{"n_layer": 13, "d_model": 384, "n_head": 3, "n_kv_head": 3, "head_dim": 128, "d_mlp": 1536, "vocab_size": 18235, "activation": "gelu", "norm": "layernorm", "norm_place": "pre", "norm_eps": 1e-05, "positions": "alibi", "qk_norm": false, "attn_scale": 0.0884, "bias": "all", "tie_embeddings": true, "parallel_block": false, "extras": ["capped logits"], "init": "normal", "init_std_qkv": 0.0279, "init_std_o": 0.00548, "init_std_up": 0.0279, "init_std_down": 0.00548, "optimizer": "muon", "lr": 0.00157, "lr_mult_o": 0.635, "lr_mult_down": 3.0, "beta1": 0.9, "lr_head": 0.0135, "grad_clip": 2.0, "warmup_steps": 200, "schedule": "wsd", "decay_fraction": 0.594, "decay_shape": "square", "final_lr_fraction": 0.0, "batch_tokens": 131072, "seq_len": 384, "doc_mask": true, "train_tokens": 698200000, "steps": 5327, "dataset": "wikipedia_en"}
MLP neurons of a small language model. Each row is named by its layer, matrix (up: input weights) and neuron, and shows model dimensions 0-127. Each number is 500 + 40 x the weight over its row's rms, rounded and kept within 0 to 999. Numbers have three digits each.
After each neuron's rows, "fires on" lists the tokens most often at its 100 highest values on Wikipedia text that the model never trained on.

L4.up360:518462542488539510507472529536489466479507555434509514492508499492495511483547553511487494451480531491440461498489562461582455517559471491519476486504490522495509540460489459510508548442464432537459512520545456447482459546552523512514457551501536475545589525511456467525488486496518483444544535487504534462543551508524473520453550462520502538521488508491552497564528501522511510544462
fires on: " ", " of", " (", "/", "\n", "19"

L5.up1329:494448448487493507529446537537499510472518487538496474526455489534471549555506557490473473512523495535519466443508548500537468529487442529486579492500482536536367487440515454455454491482483541507512486487468487534513497446504443475572549473507494466501494492526496502483499526583491496546456499500501533515441557562477501557510547492458534509608469484496425445524479460563518536556452
fires on: ",", " to", " as", " in", " \"", " by"

L6.up1302:554474448459594537486446523544503519487537551474516563459442543527412463491508503515442482564551487501499553490477524470494519481523582467487490462505532487467555494478449525533547525469430490567523537481529492487469468481512519552588510445518435556542528534490541499537482552403494497494545481473526496535475456478457461489472475456523525511488461473480585451474489440495560519502510
fires on: " of", " in", " to", " against", " for"

L7.up776:546511472499462499524489566525472570590545503504524505424445537483497514510533548493537526514500483451514520487471508440502484535479469475448483463479424508476561530523517469572494475537465474546543480549534542524481493555563533551448529462492549550404497525532454458475521569473501551533508451537543543558558484531523451526559570494531445529479535452519507442483441502518569484558533
fires on: " M", " P", " m", " C", " R"

L5.up231:554533493506547483536509488486541527481487519527561451549493550492541451444468563522489418510447519402476505508508513527528500544470514435572488548465476462498495450541537459506487528454532505461556535484494488493567468494443494449530481505526382503508486491483574519532512508484531476548500384495559475531494514490505507508459502398531525440504456453525500483495508453526512446432521
fires on: " (", " c", " this", " and", " \"", "/"

L6.up944:517571460497524501469489513493549426596548525489500585498467539473495528529511525560531508544518521515457529473531502419420550369526461530451514551512527498523509494504534535448554387477498539466501469477536487465462595470491547467572536528516482444482405523524524488536521455532468553532598456432484490512501486483487459518469440427565548452449521563568554550538488448456428507522513
fires on: ")", "\""

L6.up0:469520556493532536507536529503455439428599502525447507509541497604483433503562542457433521435573548458439482523486561503520487511462544552502513418484454537504483492551551477481406515490479529601522470483485517512490539493454478545521497522482463398474586546492469514569487515475561492514500496461475482547477478433499517512523508509578456454488457497510552509459486496530446466460466
fires on: " |", " from", " to", "|", ",", " with"

L7.up1485:524482520601503521539488452453570506533541437464520438555438495457460548480487537545515440518541507473497528563486459480529481470435475474485528477505513559494533548495456453472439505571444459551473447568506521515439489459498533517599501496532532446505473470522494525549453479483572574503634443503416477471592559472478436472583532527480484493490535545439506491467531530504556537523507
fires on: " ", " M", " Y", "-y", " well"

L6.up1329:488532473463547518483502543500513495470555496483550521526546581524504598509516491477543495460571461418535541547505476473545483496516514560477560490523561518510433464482500557462481514540532456493473512472566455517466451455493499527486465523471510500527501475612515510525573548497439518554520515552519519461522519519508463492477546477516493444517395429492551554511462507512508464476545
fires on: ",", " of", " \"", ":"

L5.up666:492437509524530409489454530498506461510512518545495483476533522581465463461483509556518500502549484479449440494463584500421510539529486508498506503497428503457455452585482507546401502523484541518529519488447474470569495486565498479537487466492525499532463483563485528500533512505523446552562458558546517487468510482480516506455520508467510482454531498517553447576457499504549547490470
fires on: " and", ",", " in", " about", " to", "By"

L4.up137:472471563522532483465536516547525471493530498540543433535512499510522550524516558501470471521448509569524470478487520521541533536547475507457496457506553514500494498526536514496476495522481435538528468508536541455525485526509516438494477549461487537470429447479429608531485476490397482466510488493505520440512512529495481499551590457505519562560527477483551523523545511559425516495480
fires on: " of", " ", " on", " October", " June", " November"

L7.up701:497580466510505575568501436575494506560418528514494502484466586540495504487470448522577525534532429432513532496551461519515513513482536518584522474484477484474459432469532532520529487512501488510525490514508478460566470454470469503464482470436488490507508470537447426541541478520440505510481522502534532496489487467518487507536498494430508494463468463543437468497549489489502465560484
fires on: " D", " ", " at"

L7.up49:502556464508446501532540467487493473471562508457471481452555524550536457498534457548516554520424619537381465512482504544475457496544509535484474513513555506578522531514522516491565504438460400534536494456447512459512438500544499506523514475593513422513553565471463458548444561526449532494523450474518560563543467444525473443456477466581473477494555505477519545505533527510531545482500
fires on: " ", "–", "19", "\n", " P", " best"

L4.up590:497513521497506485449476539510568444447527503460482491463420518498497468493521431518465482440481589516467499488493543549457474560551479496464557509518542460393544493481527460530544405477575496525528503547515464509483498541535513538567453467542438454428598562482529499472497441582506545516481559474537470536508488532489436508481467497462617509503567528467466502547486462508569464478461
fires on: " would", " to", " not"

L6.up225:485467448494540471450486356449493531444497497506523531527505455505456489473515558572469433456454513496576503475561502467461489489478500515486501501521546484524508509474418450510505462525476478514594512619508473501488495511574489494496551505594501476548517488504442530502523519475510490491516558569490472525490537564500461550530499537497522526537613440499519485505534551423563553515374
fires on: " |", " on", "\n", ")\n", ":"

L5.up308:498526555498507520437422464427537601485516432413541495444386513460527527483486495437479489596574387449463446532499535472472481508504464529506465495466532484557531453528519563449458446447453480495547493500517579491490501546527560572526548503531404481457537512525558417562491512498527432512575454551533520493571528509541452528412487511561499513513481556494529492500553504499542503514486
fires on: " d", " Ch", " D", " O", ".", " ch"

L4.up1034:522492502534451578484501534529530500527478427476436515483546509594514501542581472548529499504509470535491482528532487524507516469553520475405543512565454555471554419538525479509431539589479490471519502535527485487455449528487482530506523475482505510487514497518498539446452569574528453522538588469503511512535487558463500592480517474474512469458502530421463415498530497509518509466529
fires on: " in", ",", " on", " decided", " ", "===\n"

L5.up981:533457539503486448484484425469516496476520517518464469476569505530568441458571438554488499466496520465445495475508484505581536534482554521449528521482539484460514473437520537542459493470515513549575531516481484563533520485516487456572491545465504570537452525486581465445525479485490473508464482450484457445460497514518422483489502524467512501491492480532502478487515484524478473443458
fires on: " and", " or", " &", ",", "."

L4.up793:477505409506511519492504517494513539537539471505517513483538534491482434566534514553523503511468480437506503473509474508492503435487536420452473571478501541544557503482535522493465459537444451572448462421447585529541436519470561524521472507525531543533496488602516453452545547450425526450460466490518443503525545485489457528494420464506535519517473461439544522524466462408535561567520
fires on: "19", "ür", "ros", "ut"

L5.up1231:548500472471553483472499488491488523445543539461463529466495510505534521490513468480513489474569501501462484570483573497516560501466497486449490464464513473527494471490473480553476504473534551519577380466546454529459495565494543546517501393453518430515530526441576515477471499519466577505546552433497447541439488505481520509484437575434547386525488491465524509507512489513484527524449
fires on: " to", " May"

L4.up1453:397366463500592561518556560481385515514524467453490517506536503503495549505562457484510557536518514464445506441475563477508512459479483532411463533520565519499498489529477454486418502589512474498539553473461493503419481437557487532556454470501477436459499503424512487443449520521473504529474471541517457449515443552501506580452478501501518501504517582524514441485514463572513499507430
fires on: " ", "20", "19"

L6.up1294:543486534456525503413444543541581532471560471484465432493493574453480555513625542485444516483578536487483472453493528498519515461482531565464520480514444441505396575498538514513450534495521503493544438520509491453494484434548482506551494460468482512517550496524512501509555486541498509487448495605537483478506450505521575457503536462489488477467467515513531460551463485493559550521535
fires on: " to", " I", ","

L4.up975:521515471528476471486496512484497496511560528500474507504407494474449442454505548450492566509527530531524506523536433535546421443463531467535559523500515550512512479457531512455538578486447423528521547444518523535444514454534534545536488480488524543481578474485540535524529491446523504469477531494503556515520481510523490515537534501574530497498503518501570537477464437462474495498461
fires on: " including", " include", " to", " of", " included"

L6.up463:588545492528509481481449591533499566578544533470493548449479503535453474528470528473461448550488517420506493485479464486515520443480443498538455466539508609507454528488467490515425467522464474533508481462511493453521445547535518485559533513478459484439530472471571558564465482447464532468563493460511444466491550482496515518565487471504552543518488490526558450442557529456514467509519
fires on: " of", " in", " on", " from"

L6.up671:446517509498588491464473504514516473529543526559501565544488458421523543511551534540467421489509512578512509493466407462508491591411507531552523419582545460424434545481485481456484479524535484529524480494531483479521489527566504563558499389518511503531544488523588512454500544570478485503460473504510513463491479467521532504453447512530404503396560527540470493561547497483501513507531
fires on: " |", " un", " |\n", ":", "31", "|"

L4.up0:497530532536531459476495515466539605550462527563502529491529486517517440557504520535523524479561523536487523478487464506550493557560390555439590471454540506466557470536522485524500481478459504555536462506485529530469579540470520511522438454543488477479607517506510522555498493493502565639549518524424484498489476500508473494506475519560520476457475528438534535566511509520467478544476
fires on: ".", " to", ",", ".\n\n", " of", " that"

L6.up233:463481532473462437510525455462517506460551421505459505455504511509534549490474511484571446450519539473442467478491508514499503451516484523505449532468524537553526479468574467455420444497537575473450478446583464509494584539465504515574465457531491502513516542532524495471540479539478543541515459582514464574511553484601506542463503520552583455484564552532454457503523562534474494455522
fires on: " ", ",", " at", "\n\n", "\n"

L4.up134:454500548512526528492479509520471488513522483450450541561482465606544494489468528406550395581554498475455470479509453531495566460469506547496508526503551501529522527521522432476469527524462553471542418524526473523619458569555515544512524495483491506530443577487431533381499487397512505499506501442524474493514594472461559516428516497519573515559491504458499450504514486512569522443508
fires on: " of"

L6.up1318:516475536533464532495536453468463527511560445458410472460517532558513574517532571567470507495503502461443455534543544494517490515456477559505561514474513528508522499510464482482493520462470528522499449542438562545445511511466518506471563466546537472444572484507536471533479566551548465578550469558478500529467460443451417538415512554460489543504460381468588449435529473534437470561461
fires on: " &", ",", ":", " and", " /", " from"

L4.up496:553432545502514428520457490458475537551588459516519503508531474475499504457535576451474469480516419497460549468548517450599478419467508537548509531484525515515511552497543506460578546483488456513439442546560475492467519480475586502483493452510466519546562465491556562523451505542552467457503481493572453444422535527495441467490567501528577443503515494491575435494489499409551523482449
fires on: " as", " ", " for", " from", " include", " since"

L6.up1178:524467537526484471499540494436511467493576519432456451469519517525503563517509496490521463567463537486524549444552535533496411456450468525503469515407573472585536559482520482411495549417434533570544457495498470545451553477585502552516475461452497430577530503472495570449466477513515498485464460480546449541454475478452452505395503522515498464454454440476556438560552543437501483454444
fires on: " and", ","

L5.up837:509496484521493488436465556503474490425527514548539549473534424507496543524492509460485597497543479547487493530537516515544485525455522530593564535539545491506443536416562503534537488478548479579490493475564401518470497519534552485457478416427524461528486471522555526509526497525493480531538574548460441572467519459522531474518383458484526518545538515513472498503600512523524540502464
fires on: " in", " at", " |", "|", " of", " near"

L5.up1473:613570489535510487452492513487480491503470491551491508483534507560500458457509560568529568480480528484387502490543511492421485525518538468511517506459590589562492529521509530508454552493500589520507443466574415447461507514557473477560500424509489544465409466483569537474482510471509484551511490485535489475428475463490481512489471510535512632505467530500529473439470508576565486461489
fires on: " in", " In", " to", " \"", " more"

L5.up593:561485542583575529509446472427470479479527468579529523494554457456480486477503571494464488503426495478478539467536407492548431474457498478499532582522549491475501512440420458500515512514568505453524489502498508557506546547456515523526519494419457469408545446457492489464439590517501481525492413562500459513481478448460520450434533531513479427498442507531455475434466511466560444487514
fires on: ",", "/", " m", " as", " ", " medal"

L5.up1453:459524573547502559506444488531528479481540468514454432492566519505445492500473475437472445494555484474415569552481484455466475516490522555494495386487406441500500454522492497538401494514556475509519450485451451517521486511570499465496504454542461578501582530559587514496450493407475501407491536518529453555537510487552541446504521476546533468460498492564640475538590485463512447517504
fires on: " on", " to", " E", " +", "E", "0"

L4.up1004:649510564603478481568492511517405474556571501538412518494501522533521521453488519518487463489510529542479470556523462409477527455506450484489455555469566515488507478535578494505557482463496572445527459543558473530458532492465507547519486506508497513500513446560518547424489516516508456564495493533515506506492499513511492534541557545487494492515525473458493560522512484532548481517473
fires on: " –", ":", " —", " AUS", "):", " |"

L5.up495:483474529554472437378444429480432512487502480512541524482542515507487453491562491421475448471430470439445486454547511504506404497562531490468533513518514502447533461455536531494448500524553505497462518527435470436503514501497517508488514517550557475492541531513535433497493461494488410563471511494542461462485463523523605426452531508496498512476469474551527519418477462493565441489487
fires on: ",", " and", " were", " are", " as", "0"

L7.up229:523467514582457518531524484549531503538500527536519569495504457500521574548465480515517535530532472502477467477582480512497580557501488541487476601452443418467442451533516520507560519510559534544521472544495497493497516500532477582516452542429444486486490504518476535451542512534471456484498467493538495506493532490551474453469510501496523523482459491475483511550466402505571455479475
fires on: " "

L4.up136:518464542520524540481557507505476477475423446487482446466429619496549527516507522500503462423463497497474501558449591503501527449457473526447489455582499467593507488449485501478494530452569604545489549477537500410478543454510523508524476483519534570444530540457518484474521487522592457567501495510439428493441577568457494521527493496506494403465534510537565490462505527536483468504468
fires on: " ", ".", "19", ",", " than", " ("

L5.up48:524471512481500580455462486461564504451549561517505483483539485504491440511496516454570493516493523509469529528506520458459546489466596481430483439561531404570476443535523528462461475436473451431439457611459514453524493545523489470568519470560520480647516485540537476493499503461500490530558492419486526435539463577505456484465502463487497448547466535494543440516560501532442546534531
fires on: "20", " to", "40", " on"

L7.up1393:560499484460516482509476506474592511528421533452462568472537594473491535526618480478499507513522517474459493458498487484476556445531539565475527547429495505544492470502439539523485521522517505542567464504571475414514484542488543507541509435506485540512572459484487491520504567503502507494549562517539445498418531480564501446492476534479534542504452426533472443513471518571585450532520
fires on: " as", " a", ",", " to", " more", " and"

L4.up1009:513515511517489479490478536538495558459465425532592518499484474506509429513569493453396439450469453533480518476470569538535542551493491485481578442491539517499514478547535509501487608553561514546546515515483466513471527535468485476480508448583470516534579532485483434448459511485450459490509535454493526503467520467503493513542435512401473570488578524464570529474485456565522523446465
fires on: " ", ":", " Title", " them", " Year"

L6.up803:528465506533467462574416554524502506482500444494508451498493540513424541570504550503490493585508544467470548578496499467500530502511512498473499474430503478445578488486488511547495476508474449480449419473511484511447458498515442485510541466515554501514423526509520473518535554547515535471530431508523470558511466547431441484519552489500406509531509463495481487431508583556495539535550
fires on: " M", "–"

L7.up472:556476491450449524485516482476558378518589409420501529467481530458575482484555504529437529559523470543489492446430582444490557476516543535534488534459448571476459524468512514516514544537489552494547524516576508550438532458525510432533543462581480468533419545449468445508513449550479557555526437512478501515536501448484564469479480419542480529548491510533529487468521526579462497547550
fires on: " ", ")", "\"", "%"

L4.up1098:490417409511454487494474507458470525520525495436485518520426526527522533525501544413581440530564461417505497469516486547452497520474511503491453531537566479464456484431543460581499426554566490457464511510466513531513480499474522516570546471432551516526509523399428571475496508494521524478431486507474456514544562500481484479422524476477513522457495458520526512448512547554552501484444
fires on: " to", " of", " |", "ether", "–"

L7.up806:549486553451468504456556471583498487559472463451467460524472527496513547428556527511534529576463550526473491423447509499434505496488447452494489484509484466488494479497488494536511516465532448442565548534500551474425510504524605491526510493547511433489510498481615544497455509433512480499490494513485465562491486490502493581524496536467497520525492455526580491483452538492483475652439
fires on: ":", " and", " who", " which", " -"

L7.up389:518473446469561486480508515525443512487501519499540433504506502471549449510489535506479457518473559500459489524589468446522508513543540463498505492513486552589550481492543547491441468524467468465505523537522489548492504494455533476436418490572475542526468525460529494442568516500483459542466503495528493578552512516545525525444464415469508531555530510445529543481471506538467404487553
fires on: " \"", " (", "\n", " ", "\n\n"

L4.up320:515477513514486495481452557513548363531483445517558514531457510481497462495558555494461434459505509510562527517525502490484488545509554520457435519459518563565468537445557454524435420480493450538546477457494584488495445461513604464568502488543526526443522481378434479512500494469477556530486472538534439536450489474550474518547500561503516487475484490420613504420515516591500481426444
fires on: " |", "-", ":", "0", "1", "|---|---|\n"

L6.up951:520395519525466481496515560535526470491503448424543531482448470473476468440487571484540517480497540481469500495426454537549491557541499520492526472575526441489505502500538470584492525517467443433489470562542552535527502474567488487415499474485474545502486492515526533504604445506507512602507497521521484479515500495447519495443489555557493501516534497484550558512480477490478536513445
fires on: " ", "0", " |", " for", " over", " with"

L4.up1167:498448496432524567477464432467465523454461516523433550448490547526483523490520493544475426401505511478420473533555452550493519492475487548485534498447538491498564460518466535549550502511477540486459518548531527533510507560505530489493535447535464486524590541530437477532463544499546430554549532538456502534447563454508505571438494484532468487508519508482455507508476491437497474540547
fires on: ",", " and", " |", " well"

L4.up183:541463530444578416489441497508503513415512505471512518543572518502508519509563507508446551510515536487518526498532500541491427577477614520498524532474474570491454442525514524496473477536483475551443484494579536537501443450492536514474563528394470440499506551474525474419523573511443471459506506465511559481501529434490526537526504435572534518502452516518470468513476483468491529422515
fires on: " United", "18", "–", " ", " about", " ("

L4.up210:565457461551484476474486424520437540569581511481560486455543557493554449502405477565508473509436472438535520490530488506476435447447495477476574518463453513417531495562468473483550521537543418531412511516502509545454513493531535430483475422398453505434472462465528471449496522461555477525495507504452481554491451556539501515467458457456457483472475482507459448417470480504520554455525
fires on: ".", "/", ","

L7.up641:475454509526595443485472504406562519458511528477488521473395541420562452495484493500400514468466471521505505545518536546567505580448543527491549561543445502519523488492541518450475509458443515492585475521526521475494543518553543514516515499457455548494492508460554544398505511492512477505525506545536476495528477506542516514415460507495464566549476509470461356467536469516514504455442
fires on: ".", "ed", "od"

L4.up40:508435443501410516535430497493450431527490445457505508484543472482513481464527547482562480528496456494540500458533521494538484445532491531578482476413636507525470499513478516518572524505490495505490506507461599555479509513505451482498498483427443505464577499497482527474547455498514483514491519427541437454505488443436499485496545498521500525515516440473571560471494478467534463459442
fires on: " |", "st", "l", " ", "b"

L7.up980:605474548509562604527488470519435455445541568490523532505529497502556488483484548503524465467457528492507473511569515528564494506495468480506538482448480517494498454456474529534575496472441453511483522506527557415509545601537499518536484543503437485493475485473527505548515490552512494515498463537537481495578446491500467514556512453527481516489482478477508515488514444438444449552536
fires on: " ", "20", "\n", " ("

L4.up200:549480468517522511467522503541510493488494473428563521559484422492531457483447448513565477516383552486505476470481485472534452486471491508520469431455481484473442461466493481457470543459455545486553517482553476490492484502553483497511543496536488562522587553420489510464530501499464493534520522527525502537468566545467557559540503567484482405493551449490538515512504509532508491499472
fires on: "\n", "-", "\n\n", ")\n", " "

L7.up655:546469496459526459485557480525498587525483444436463514443516525425496512495488576490466540533491447500520577502422461470481537449479500462542481570483528473521487477519505507506490538548558424504520572503493471475426444517514516503503448538540430444459510500464540512510538483520544455597535494541490447526495483528489491514470590483476476515501549529521553508535502480483515508436502
fires on: ",", " |", "),"

L6.up713:463514487446534508446471462489513515499529443564453522535532523488519483471504480485481518553531544507426461481491530496490515540505452489472503503441519510513444502547536488426537522546482494496571529494546574510434459640456567549456489463564440538466508425449562501437442496493503466455525491513467491510525619569413494492498477517486488480571505460487562498458546460465503484520432
fires on: " an", " se", " of", " |", "An"

L7.up1360:545496428499514540552548444566514497458550453443459550479484433531528491495383576523496515488512476512557565499447604464490405497499493441443467516514505563523502462510486546493436508504493523569525491535521503510547471478518538448576496503464507475509472486495455505529559498555558506541487513514510435522521518464502470532500518533525436477471479506537532510527438447565429423496503
fires on: " ", "-", "20", " |", "=="

L5.up1530:473424477468522576478461526581454489513434450384508505517467566538534499538467527494528431537479470489519512525485452495449528501430452610549488554515432508555495488530469527503464531471496473453544520469571481512462505592511504569493448427552462496490455504534511531445567504502594533520526533556445497496476545431472542487488566544485511472513455468477466400422554447497461514521486
fires on: " |", " of", " and", " ("

L6.up1000:528566463473451471474435507498587491532504503476461475469474507508527487424569483453525479469454456500467564518477465457474468430474542548532536523544533473503437458507443512492475480462479509535414492503563520545493449518508547525532498499488502527529514504564487457480480566455545439523390507472551490520507443421510507462521508515507463540554496479421530551467481505488477557470460
fires on: " not", "n", " only", " also", " un"

L6.up558:465487461563521449486521521523466516477476520478481492512501432425508595467405493426530485481477458493455476504560445482467461552452514445477523542459493493496442527479485461525496498522533482563536534514508523513461454546514554503524536549497500480440554524549538546527451503579553522546467519466518409520500500505545418504475551479590536556450538472507566477541540420521440480475550
fires on: ",", " the", " he"

L6.up893:479514476536456520517497519521504525559501485522507521517488479527475560465522477516490481562517509517491486511490482446413545424525409512502519515503484485549489481536505497492462533451543517562558438567540474532507531509483501558424481534471486460523487473492530490419513466521537555475515536542461433466516548515554562446527492522498537556456459410505541477469480482502557422566429
fires on: "\n", ")\n", " ", ".\n"

L5.up671:533487449531501478512489533449523485523497527502473504525535510576417500483466448513452596481457557483543503520495552459506501502459467464483515517477532592558427503530525530515483501508443561467535590567477515504449529506522440516538506452443485437525466510522440470511512581454460462492509490475513524429550498496482476498523533408477551496510471513547431501484481509457468544482545
fires on: "P", "p", "s", " rep", " p"

L4.up289:600480484551562497553516475519476515534504481503507472477583624521530491530486484511513530489537628535461477400475491515537493486525529484447504469564538548565522546544620467506543448482539411523549440496494514574490467436522533450549438480505469555539559482517497529483445520497475530547499521544531469478479478518470446515525511540546435408501488519492531491527471547494483495502460
fires on: " |", " |\n", "–", " –", " as", " former"

L5.up319:534532523438452479455458431445550448491507514414518526523468567538503537485592563493531530543496472457481454525466543520489523494508564545540478568532515480482464498553461522549446549468459489541430530503554511493510529484529518433505502522470530430487475512530474532562497502483453527476508523472580556485583583462464529492420409582433482465500488481431453501459507487524552455517487
fires on: " not", " also", "qu", " Not", " to"

L7.up1093:467415500478494456498545479521464485481475455512466506497527467496483488549429510496452521523543547486493544489478494500495458524512503644470525630468474488534518459504520540440499486549549459549537558490507458487535525483510570489494525512468472453525542536494515515486464489528494458475533495489563424469522553521444498508516505495440515512524511469439535483557510512485452467412501
fires on: " ", " Y", "18", " written", ".", "|---|---|---|---|---|---|\n"

L7.up616:455546493472514549532493513484589497519554519483536516495517504499470487489502521527489494479511552487495498517532419496476481502425543508524454490483597507481473496516499529476499482537558516536531515425539463492503487529484454580471468522521483445484475514554502482522477536464511475558540458497560520487528401515502597472478534496533520483461444498541512563496514472481523535531469
fires on: ",", " more", " and", " most", " \"", " too"

L5.up442:576557457553483542522464477449483483537488495526538565498435464526514521505531523456442498498487558521518561539460524542501456540452536520453510559489525573569543562465435481532522531470496539483559506530508517553504459450539516477468500440468545526500503484464529519485509513494502477629489518523519413502402542461448480518417462593536496497444467508486555394476491475454487431570469
fires on: " |", "-", "–", " ", "%", " ("

L5.up723:430473466519544498471478453555571425552520464549455539520520504502449574526524451497480444473444530489519533452517542491611458402588466500431524494429457521523516464445505475454518485401535510522492486514474451476440513547483487557500501454550559488496540497537507542546504456552523455538465503471489447549513521512502529468525538483511425531472506554560526497573516434539555525474491
fires on: " |", "20", "19", "–", " "

L4.up176:512487470438491523430516534528508489518454523617531474567559550507534460432490503427542538551497503519480444530488501483543488472541404505504507480519431417450495521574550489489526457503486504506578535465508515487476497497451530488488539400475479534494542512524575491511576452519528497446511548547544481435488520466565525515443471527510528494485485467524506487461520460457458448458418
fires on: ":", " |", " of", " ", " •", " By"

L5.up987:472483465546527590491517515559493470496534515482502528480523496528529515550445510520538569519520495481496567471475535436474479499460485462511451509536414531583501545512504404479548490546560538545497470487553539447513467522521489550517511457476503452496525532423543559501459453484563493415476513443513407417508468525492444485515500527475584509532515610422458412451474511478468472525491
fires on: " ", " December", " in", " February", " November", "In"

L6.up1501:495561517587514501439525459482519513508492509492513438511499416575591498566492473513513500508538560531479504522529522514614560582463521570518521492549428526552471492457432456477587605482504533512576511420535458478513525497506500517479500543495509503441470533483491542454522514479459499552549483527442467381477524511495500515359483419508444561448510520533497403433476543502469518488575
fires on: "19", " the", "or", ".", " that", " Title"

L7.up924:541456514494501407528456509554493482545541502460542490502495516406440502536445562526462485472519462532468528520503533524456483578505453500475449504428495544526481566514446410486462443475455477514563560517474472498494528526514516494483548447523544542537474480484463498485546509488496470497502538495550452492522470493571451450511549513493468496554582536537498484550494510559501524495484
fires on: ".", ":", " ", " is", " |"

L4.up59:529513557420528519455483531515526520562581483526510468479485500478506471526480494416518500542486523494500540493561426489542517533566474544558456509494397571504452509499475516433510532510532486466446526484534540493439487508485565542502510540514514436512486553429542512463439474535544539488489547512435488472458574476492495511568509404570470433523511491508526456457474509472556523478435
fires on: " |", "-", ",", " \"", " The", "|"

L5.up518:452483438492493590425413499546470527461539557450447517499507533442489413512543485416471522576506423419536562510504400520483470557473545469474460496536437497499454507462418502543479544530466557489529513546502497511531469468491509465557519485477511525449539503490482558594469490433498536469476504579546428512449487499503509493449483507489497498437424498436461490520529515524489460551468
fires on: " in", " from", " of", " to", " within", " during"

L6.up212:521503480508481468467467546496525528585479490450481511590509527508615538504486508437526470440495386463468578450523401458625462494515525456445551559505498502528507534473502440515492565521531486440489506488551548505454490522453421544537486486507534495520560466459594518483471531466501485459457428527505480479459475474480459438487528447491525450507479550467476485517484551571523495499406
fires on: " as", " the", " ", "20", " |\n"

L5.up538:521560533473514463563541484542537514580496522406514475440468581498504487432492508576507515457519503564457424466515568460530539541548475588501620466429473498563537525491521501522490460543474446524552496511493567453453446464522496408529508481555525515467491578438539534571461533505491505546450523517515470417484567483523474524463516551508482481477560510500554420483516533513489438528455
fires on: ":", " |", ",", ";", "-", "."

L6.up4:478536515492423546576547491487497489548581505524504497431522563503520512534538504488483444434539498539477511458473454532484584502569403521515510504473550468496446472420468463471459448559547408516427453523483581513444547497508501535513443432515519520510560491515457490534542504500509576535467545501456516538434565474503553470520498481562515510425519457492523458487486494593497473520530
fires on: " to", ",", " "

L6.up869:555492467448513464511461518572546447473476509494465473498491481530449456541537561514468446530586460465470567472499479528488497539462425521517604486509434556542446430505492525554455516591503561527502477501515465512476460437577491508487503464557479457487582493403535560569527449547521557485517478524441490499532507495494507467465483446506534511492470525570577532498474450455446499415469
fires on: " to", "On", " On", " after", " on", " despite"